config = dict(
    n_layer=8,
    d_model=512,
    n_head=8,
    n_kv_head=8,
    head_dim=64,
    d_mlp=512,
    vocab_size=50257,
    activation='swiglu',
    norm='rmsnorm',
    norm_place='pre',
    norm_eps=1e-05,
    positions='rope',
    rope_base=10000.0,
    rope_fraction=1.0,
    qk_norm=True,
    attn_scale=0.125,
    bias='all',
    tie_embeddings=True,
    parallel_block=False,
    init='normal',
    init_std_qkv=0.0561,
    init_std_o=0.0561,
    init_std_up=0.0561,
    init_std_down=0.0,
    init_mimetic=0.5,
    optimizer='muon_variant',
    lr=0.00822,
    lr_mult_o=2.0,
    beta1=0.95,
    lr_head=0.00809,
    grad_clip=2.0,
    warmup_steps=0,
    schedule='wsd',
    decay_fraction=0.776,
    decay_shape='linear',
    final_lr_fraction=0.0,
    batch_tokens=131072,
    seq_len=2048,
    doc_mask=True,
    z_loss=0.0001,
    train_tokens=808800000,
    steps=6171,
    dataset='wikipedia_en',
)
MLP neurons of a small language model. Each row is named by its layer, matrix (gate and up: input weights) and neuron, and shows model dimensions 256-383. Each number is 200 + 20 x the weight over its row's rms, rounded and kept within 0 to 999. A neuron's up and down rows have the sign that makes its largest values positive.
Before each neuron's rows, "fires on" lists the tokens most often at its 100 highest values on Wikipedia text that the model never trained on.

fires on: "|---|---|---|---|---|---|", "===", "|---|---|", " |", "|---|---|---|---|", "|---|---|---|"
L2.gate372,201,196,217,237,205,177,205,173,190,177,168,199,226,189,232,193,206,195,230,207,185,179,168,212,173,167,199,209,202,170,209,221,186,183,235,207,204,202,241,160,226,176,199,178,234,232,212,206,191,206,217,181,222,239,183,192,167,219,200,223,216,197,172,235,199,217,184,207,234,211,187,189,205,189,154,168,202,201,203,194,188,178,196,202,206,206,214,189,228,231,214,203,229,223,212,216,207,186,206,196,223,170,214,191,227,227,199,142,219,229,223,220,214,220,185,170,160,209,231,193,176,184,246,230,178,191,165,190
L2.up372,192,203,195,155,180,216,212,197,195,210,188,179,208,179,191,210,197,184,204,209,219,195,174,168,173,206,231,254,176,227,221,187,192,161,215,199,207,156,235,206,236,177,187,179,188,183,228,203,217,157,199,207,197,191,196,197,203,165,190,206,197,193,172,203,217,189,219,207,195,198,184,200,256,222,197,174,206,218,207,141,201,209,193,219,200,187,214,197,210,170,208,208,222,191,209,194,209,173,200,179,181,132,212,229,197,198,191,209,155,194,217,221,215,211,225,235,184,216,207,229,167,211,207,191,182,164,200,213

fires on: " and", " as", " and his", " and her", " and the"
L2.gate305,200,231,224,176,178,157,207,176,171,215,212,206,188,227,195,226,195,198,160,220,213,208,227,179,204,226,213,206,217,201,195,176,230,201,235,207,215,195,157,196,191,201,226,212,194,193,202,227,171,188,192,205,199,196,196,189,202,202,204,186,199,182,204,198,207,197,198,199,203,180,202,243,225,162,198,202,180,207,208,200,200,186,190,206,219,223,198,172,187,204,194,204,171,218,188,206,200,215,206,202,200,193,197,226,202,207,177,232,211,209,160,224,190,192,200,171,224,257,188,188,183,197,180,182,227,220,197,220
L2.up305,173,179,175,196,236,192,190,194,216,213,196,190,195,162,238,194,188,198,231,195,219,203,200,206,186,250,212,228,201,206,204,216,194,188,220,220,214,229,205,206,172,186,198,222,178,195,206,222,207,182,209,179,218,203,200,190,194,227,191,176,224,218,202,203,234,181,165,178,187,202,214,228,191,212,173,211,208,193,193,187,216,181,203,228,204,234,225,211,198,188,186,203,219,213,244,211,224,206,164,167,189,172,151,246,197,188,200,206,197,191,183,236,180,172,230,189,185,204,197,225,211,207,217,210,225,231,173,217

fires on: "==", " ===", " ==", "==="
L2.gate229,210,193,207,184,186,186,200,181,170,199,238,203,208,223,194,212,225,200,195,218,178,195,168,219,197,225,188,215,171,222,180,180,212,184,213,239,181,216,245,214,192,239,194,254,214,210,181,191,186,225,182,193,194,211,177,217,254,208,199,216,180,207,190,192,182,181,222,248,208,167,171,219,191,211,205,215,166,197,176,176,220,179,198,188,194,205,194,215,192,193,198,194,184,205,192,236,203,213,180,176,216,207,239,234,185,198,230,203,178,217,200,230,183,184,171,196,206,171,215,173,173,211,193,217,192,164,198,186
L2.up229,213,202,227,186,187,202,185,182,223,157,195,186,181,206,210,235,233,191,213,152,185,213,202,213,161,218,205,189,208,192,203,216,175,217,204,215,192,147,173,222,185,200,234,176,217,215,226,189,278,230,174,211,202,178,208,186,253,212,237,183,201,166,191,180,189,216,215,197,219,204,183,203,177,207,194,193,197,197,197,181,196,207,225,233,196,211,217,204,185,201,192,194,179,214,176,199,169,201,211,217,244,184,223,188,215,197,215,202,214,201,170,206,220,193,186,167,228,172,233,181,204,212,209,227,213,187,210,205

fires on: " more", "em", "ut", "id", "ation", "st"
L2.gate300,232,227,203,227,201,202,229,203,193,212,224,195,199,186,191,205,174,209,211,202,172,214,184,192,237,175,205,211,172,229,179,181,272,190,194,186,206,206,188,188,195,168,199,187,160,220,204,191,201,210,184,204,202,209,192,193,186,172,185,192,214,202,214,227,200,255,211,213,223,208,182,220,183,216,204,170,178,164,163,186,206,207,191,208,192,212,195,179,202,194,191,193,161,168,215,180,195,235,167,185,247,171,184,184,206,216,192,167,241,189,214,228,201,186,183,187,204,177,175,208,203,198,205,204,235,181,171,190
L2.up300,199,221,226,213,231,172,202,204,234,224,215,191,197,215,162,202,218,218,223,210,182,177,207,197,207,217,211,181,204,257,231,231,191,204,190,181,155,185,208,202,227,191,223,187,198,178,204,198,197,192,205,204,206,162,215,194,188,197,200,209,200,197,214,203,182,199,224,170,214,196,202,255,221,204,167,204,191,225,190,208,218,225,194,197,231,201,181,226,190,184,179,206,204,181,201,187,235,203,216,204,185,193,212,194,183,169,193,192,206,194,212,180,197,204,181,205,196,172,201,206,170,223,215,201,218,164,165,221

fires on: " un", " in", " with a", " an", " o", " a"
L2.gate73,198,209,178,217,185,197,205,203,167,215,197,217,217,201,231,252,212,232,218,227,179,207,181,197,235,200,250,193,213,199,232,219,217,191,218,181,198,189,213,173,206,207,202,185,223,188,206,214,213,201,187,181,179,222,204,209,166,206,211,225,226,207,220,216,219,207,224,177,188,190,216,182,198,194,206,159,166,190,204,170,215,221,172,181,240,182,174,239,179,197,191,203,192,157,179,226,200,218,166,202,202,231,240,234,186,176,189,232,157,211,190,219,198,193,219,188,235,247,183,215,202,207,181,188,173,226,186,190
L2.up73,174,204,229,165,183,228,213,189,198,207,195,212,217,148,178,222,186,206,213,232,201,206,213,226,209,196,232,227,217,200,200,204,200,236,209,203,214,185,233,177,233,207,192,185,194,176,176,218,221,197,174,208,221,190,184,191,200,206,201,186,208,202,232,250,189,198,178,244,190,192,173,222,201,171,161,181,152,245,238,217,217,204,190,235,208,181,171,215,188,201,185,211,195,210,221,188,190,185,231,222,186,207,201,209,195,133,218,231,193,235,206,197,194,212,210,215,246,219,206,183,215,190,214,210,190,207,169,201

fires on: "===", " ===", " ==", " in the", " in this"
L2.gate277,186,209,227,212,198,232,185,221,204,192,213,197,239,205,222,205,201,196,200,181,175,234,222,197,213,174,196,190,173,190,202,209,212,224,185,217,186,195,217,180,232,204,229,172,193,200,211,200,235,203,199,219,222,220,223,205,225,228,155,207,193,206,211,223,186,177,171,218,179,207,188,226,197,195,175,218,205,188,178,189,228,206,214,192,201,193,211,193,212,210,221,163,219,184,208,157,200,199,178,217,197,183,222,217,187,219,198,205,172,209,220,188,194,213,192,218,205,231,184,197,216,166,200,200,228,202,207,181
L2.up277,195,197,176,175,211,195,174,234,231,213,184,199,199,220,206,250,234,195,211,217,184,154,208,174,197,220,201,184,176,202,222,184,230,192,197,217,205,218,225,192,159,186,183,214,224,222,203,204,210,227,206,168,167,205,211,193,147,204,219,183,191,168,149,185,185,187,193,208,239,206,193,208,188,174,184,204,221,168,166,152,162,176,168,189,195,216,215,218,188,217,187,161,191,205,234,169,168,205,193,195,214,209,204,207,177,158,198,200,222,188,208,217,213,178,188,181,183,188,184,202,197,227,187,202,204,245,243,208

fires on: "r", " H", "g", "ipp", " R"
L2.gate172,223,195,207,210,224,205,216,248,203,193,206,218,237,196,216,212,190,200,224,201,206,206,207,234,208,177,153,183,189,186,197,196,154,178,227,218,180,198,217,182,205,162,178,208,193,179,193,217,253,227,180,199,209,181,201,178,249,221,211,217,221,197,219,218,209,188,204,197,214,204,147,209,199,217,212,183,205,211,233,193,204,207,194,241,191,169,181,187,197,179,191,178,228,190,175,193,247,211,229,178,183,174,178,179,190,234,188,202,180,205,225,212,228,226,218,212,181,184,179,205,165,189,204,205,168,158,192,203
L2.up172,185,187,226,190,212,230,177,224,189,196,231,186,204,193,214,213,197,210,173,162,217,205,207,215,203,186,202,188,183,212,200,197,187,194,219,194,181,198,202,219,193,217,197,169,213,203,179,174,229,192,201,180,232,180,201,163,201,200,196,175,156,216,161,186,171,229,184,176,205,200,229,227,208,187,208,187,217,177,219,176,207,196,206,182,213,182,226,182,173,232,188,218,191,190,205,164,193,169,227,186,196,193,134,182,191,220,180,169,169,184,183,174,228,169,217,201,216,165,200,216,167,171,236,198,200,180,169,217

fires on: ", ", " % | ±% |", " | ", " ", "er, "
L2.gate95,200,165,212,165,192,238,165,223,207,197,197,217,189,176,204,177,224,212,197,205,207,244,221,191,191,201,191,208,196,197,228,192,201,204,227,241,211,185,181,197,222,207,205,221,168,204,192,213,204,205,172,184,239,226,211,199,214,227,237,178,223,201,204,172,231,203,204,189,174,204,200,180,184,189,231,209,196,185,217,177,196,212,218,220,210,176,202,206,218,232,207,166,180,205,158,224,195,230,211,206,173,187,195,226,200,213,211,171,176,177,188,199,166,214,200,220,206,206,214,235,206,203,223,221,185,173,199,190
L2.up95,190,192,195,198,216,212,203,176,221,209,212,205,173,190,204,179,182,203,227,166,198,205,206,182,212,207,209,200,227,185,199,223,237,181,230,214,159,197,202,251,233,240,187,204,254,165,190,219,217,209,195,211,206,227,183,222,190,231,178,238,160,209,175,148,204,218,202,206,153,167,203,227,204,209,192,202,182,210,219,192,178,190,192,184,203,181,182,212,173,196,196,217,169,216,184,202,197,203,212,232,210,184,192,212,212,226,209,213,184,159,192,206,224,196,169,193,205,176,191,193,229,210,196,222,215,156,226,195

fires on: "th", " m", "s", "c"
L2.gate128,186,169,209,215,242,187,211,233,189,207,183,190,172,214,217,207,168,187,205,156,160,163,208,210,209,177,161,164,203,217,183,215,193,208,223,205,200,187,177,231,203,196,232,189,213,168,174,213,174,212,239,206,190,163,202,200,194,160,203,228,192,177,176,187,200,154,217,187,221,233,212,195,178,206,233,199,193,192,186,206,231,205,203,238,217,207,193,177,206,176,210,220,222,216,208,207,204,214,204,177,186,204,193,187,198,202,195,181,194,215,157,235,215,228,184,195,188,184,198,202,181,208,218,188,212,213,223,219
L2.up128,173,185,200,224,218,179,220,193,154,215,178,178,191,180,175,192,218,208,200,221,204,214,208,206,168,201,241,180,191,218,187,239,174,182,201,206,204,192,208,197,212,186,199,203,224,187,174,213,222,198,241,203,209,213,132,207,187,200,211,236,190,172,173,175,182,170,195,200,196,220,199,225,191,203,177,185,187,183,211,193,177,179,203,209,214,216,199,232,209,229,194,150,228,212,245,189,200,205,220,192,204,166,193,212,210,210,191,195,216,203,218,221,204,222,171,222,199,224,234,206,187,196,189,195,212,208,159,199

fires on: " the", " his", " S", " its", " M", " her"
L2.gate311,213,174,222,201,202,227,205,189,172,210,208,204,203,222,200,156,191,190,167,229,208,214,192,190,184,158,212,178,203,230,218,229,212,203,253,191,244,204,210,175,175,166,210,218,212,188,200,169,223,189,249,172,204,189,185,195,195,186,197,207,201,185,203,208,212,174,203,206,208,201,200,209,220,214,217,217,197,180,177,220,181,199,220,195,193,188,197,179,175,205,193,206,212,225,211,173,179,216,213,193,231,209,220,193,208,181,160,218,178,239,195,188,194,218,194,221,211,186,251,223,204,210,217,230,183,199,211,211
L2.up311,181,174,193,200,200,192,221,204,238,202,217,183,210,176,174,188,188,220,182,210,177,243,171,201,199,129,192,178,193,224,216,218,230,202,202,197,218,183,191,210,213,223,229,216,201,184,200,195,199,216,167,215,223,226,195,180,222,240,218,221,192,194,240,174,183,233,210,210,222,198,179,195,204,185,183,182,177,181,222,205,209,215,196,191,221,210,207,209,222,195,208,209,230,213,210,186,177,214,188,178,168,180,206,167,191,180,192,176,204,209,206,161,239,233,203,207,202,208,229,201,185,248,214,178,199,171,184,212